{
  "rope_base": 10000.0,
  "qk_norm": false,
  "lr": 0.00166
}
MLP neurons of a small language model. Each row is named by its layer, matrix (down: output weights) and neuron, and shows model dimensions 0-255. Each number is 500 + 25 x the weight over its row's rms, rounded and kept within 0 to 999. Numbers have three digits each. A neuron's up and down rows have the sign that makes its largest values positive.
After each neuron's rows, "fires before" lists the tokens most often just after its 100 highest values on Wikipedia text that the model never trained on.

L9.down282:479472481510512479434487485462502524477552505482511514548514513495497507510487517515452485511470490482453518475485493515499464481556543487509484485497486499563513461460499535501502494469539511499500506492498471505490495503504519521490501495501471493518531461504514510528514510570499479507484530518542530538532548462531495490519510519476518501487510506429523501492536524491521498531483518493524503483469501511508488476511521477491494496499495515515490521488522529541491484496504490520494513439502497504526517527474466519490450461522547512503502539491486514528520513472475530505504489493495450560463521504520509514529519467494514419521470536484499535543465497483511477493530518539491472533492536528547476513457547500516452501457514460462479531481477468496500500473520501
fires before: "r", "ig", "ed", "ing", "ud", "ack"

L10.down491:512473517477484458399512480504525549471521537488494469491467536501514484482515493477491493526505491476524514515505487500492520503481474484497473460462490510507508521507480518493541516484491510506516523534481490495551501531504529488489480466548530488477515544496517495476499503526501469535516507516442508521492566500502513481448495484519463529496463502496476528504471461549496497567484531506493491510523506506500485486492514490535517535511509530508510517461503463499458476522506467498532536456495511476547515541490477472462496530490463532474478511484543521501523489497534495510479488510480486512525470509495479524469497519486511524504517555518508492473499479466485471562457535507477509533475475473526502527525475490495437481514564512517455488479469489539505513501499517
fires before: " |", "\n", " p"

L2.down45:515500491479546505528490500510500494465544480467498504532565519497496492549499501533489505504495543502458500476489507497517513470519519479479483529496479493512503532492505526512503499541522460489517504524545482487433509499491499509523503520504530492487537510528493521490528516472514434493500482510492490477484511470514503561507511501542506502530540501469494478484492513488510507458494525431505483487499508475486495505507480553428491505528507531463490514516506504516515488463504485465513511486474479500514525544490467495471542515528503471518476524505478482502501491498491475502484495527485509497501511470526505510492494444471471449534533499525488520469670520539478480531521506505498507481511491505493516490499496479496531504525481483508523508516504540509453496500498495
fires before: " of", "ic", "y", "s", "icip", "n"

L9.down475:485516476495467510450516538495540536463499514478513518510524476426522483523528525508495489542482492495512472513496522482520522507486464493507465504456526481526526508500543545504536544528525520493458506473477501484567531494526483544528501495491497516506509514495538498513470497498524447503480483488460502509477492491482492532503488521474498506452506485513508498508518505506502507467503510505454487451584514500523505470478428514510488530477470511512499515469467497494496475461511496535470535524508468529529517502511511471507504553518557504489521501539482493487512523479512527503487497517459531526554534496496506504492495486532489504492467490524498498512579492501514493533502483495515522517450510468525447507482482485524473481468500513500470481451529536462511509470533464
fires before: " |", "\n", " and"

L7.down405:481499510464494461527520480486494496500494484501479482483455531503451473500487499487506522476534515505454509524472506496507480538508514485518530502558513488535516530497482479466485476496509521503506513495479510488418486510508513489514505506508486461515552498479477491496502488479503414527486482508541543481481513497511489459507478488506527496523485545520500501505463526535491502506484490498542467484497451525521512503521505501481504479528509450495476522496560463501487506521530524504543490519499493474516459528480484519537508490519491481549509510499505528478506468501475517540471489527502503481513494487509465496498516539487523531515509494543483461506624487530499532477520479512411510513520473538528530480499481496454505509467516476490514483544516509489530483513492539
fires before: "\n", " the"

L2.down694:502492506483499534535515515502461511523485500503530472487512516501476515566524495536523493471493518513485533524507521484515515505503494510518498491512495482528511515483509521494500492488523510506480504457513519486462518490475508465515522480500475524487538492502478488498519508504480403534491466490514512461467469498504501532538498504463503499522520500476512512498486523496480482506475478428530486522490505517479503507519471494429503515515479550508494498523472492504488522474506484512510529549494458462519527489503454526503543517545500507531526508549464484513500492476470546504499490477471505506501499487519474498513501483489505482526524534515474487481679539506520497516484520487477484504465485511498489495482523510504498526532468523489529538525513481483493521502467494
fires before: " of", "ity", "ic", "y", "s"

L2.down567:491497481487481501464506536546493495508500467505515493535504522469485484572512506474487483516523497507477499505495483529531494531466492454504466507524492494541462489477528529505478499484500510449473491536537478494460511513505509513517478542548507502477492488510488521488486500539486456511475517471481516483484489474498484503491524542497507519526544512475534485499523542519479515491533546460496498489488516476496492520528474536486510498474482513511505520476535535493494493500498514482480511523459523531520517507503496486498489486472475504506563512515500497521499505463493499457509490464477507510514516499518508507525485463492491487519527507533468491506675507502466523485499487485516460506476528483505467457502539476499522466490494539489477519448503539499487519485462457
fires before: "ed", "ing", "ament", "a", "al"

L8.down626:478503489533551533550519481468511527477438496482492501499512485494503504478482539462528509478484471490517498524523488504512510491505483492497509488523516486472488527461513478502471495520516485490487467500479493474540528480462519472509507476478519472489499516502451503489493567498496493500504488487519467489535509494484493430514495475471504488521529485490478536492485508472525492514515537534523491512549500506516499466467485457463494488497490542516515493482534541539546502490480526532455505493491501520524515475488472497490469531498508470511476481511476505469528467527510544546518489499499466495492549460519518481524510525504472498579515487498487526436452476518509506462558536524460484487430489498515524462531475523513529487488473530484504544507499472513503543537488444
fires before: " |", "ro", "ical", "y", "au"

L7.down540:519524491495506470530480476515483491514515454535514498471462515496517492497494530498478513464489515475522492485522481508509502503517523509518501495536484475526504519489476475495496510486501523494494495491495495506334490501518506467512474480480507463526498514450497490498481498484511370496526517518535518491505509495486526508559514491529520496505514498528516508464465474520499500502457492480524496490508495516503492513470471534501499492537495435485490516497518508502484470559514518516502523508519479511511483521505503504527526483505481486500515484496480536502495501503509492509507476501490515523493490485476497487510521510489521496525515497506506500519582486499489518472509518505397528503492502481486500539511475507438511517497521480485500540462473524505533451461509529
fires before: "\n", " The", " He", " It", " In", " After"

L10.down110:477509486509490487487514537450484523500527462505491488510499553454536487494532455487476488501475470459523472500534511493495487490510465496506528507482521502494480483497514468508506541475483460520489492519489501505477498541545495486558473510516518464485504497494469489469492496505478520553491499526537506512510507496515468496500514492483538470500498507473489537526467523473478542508505494506516538500478554511521501486516533483506538535539484491520573522548468508543464474526521485512473495508493508542494483466514531453457539509506493531540513500494493498426495468543468481511505476564479511495507545511486499487522473497509497465545485534522508512482513520514436458545508521505520486461462498499498499506513514513515517482490486507475496466501442479510429532525484473
fires before: "om", "y", "ic", "or", "y,", "ical"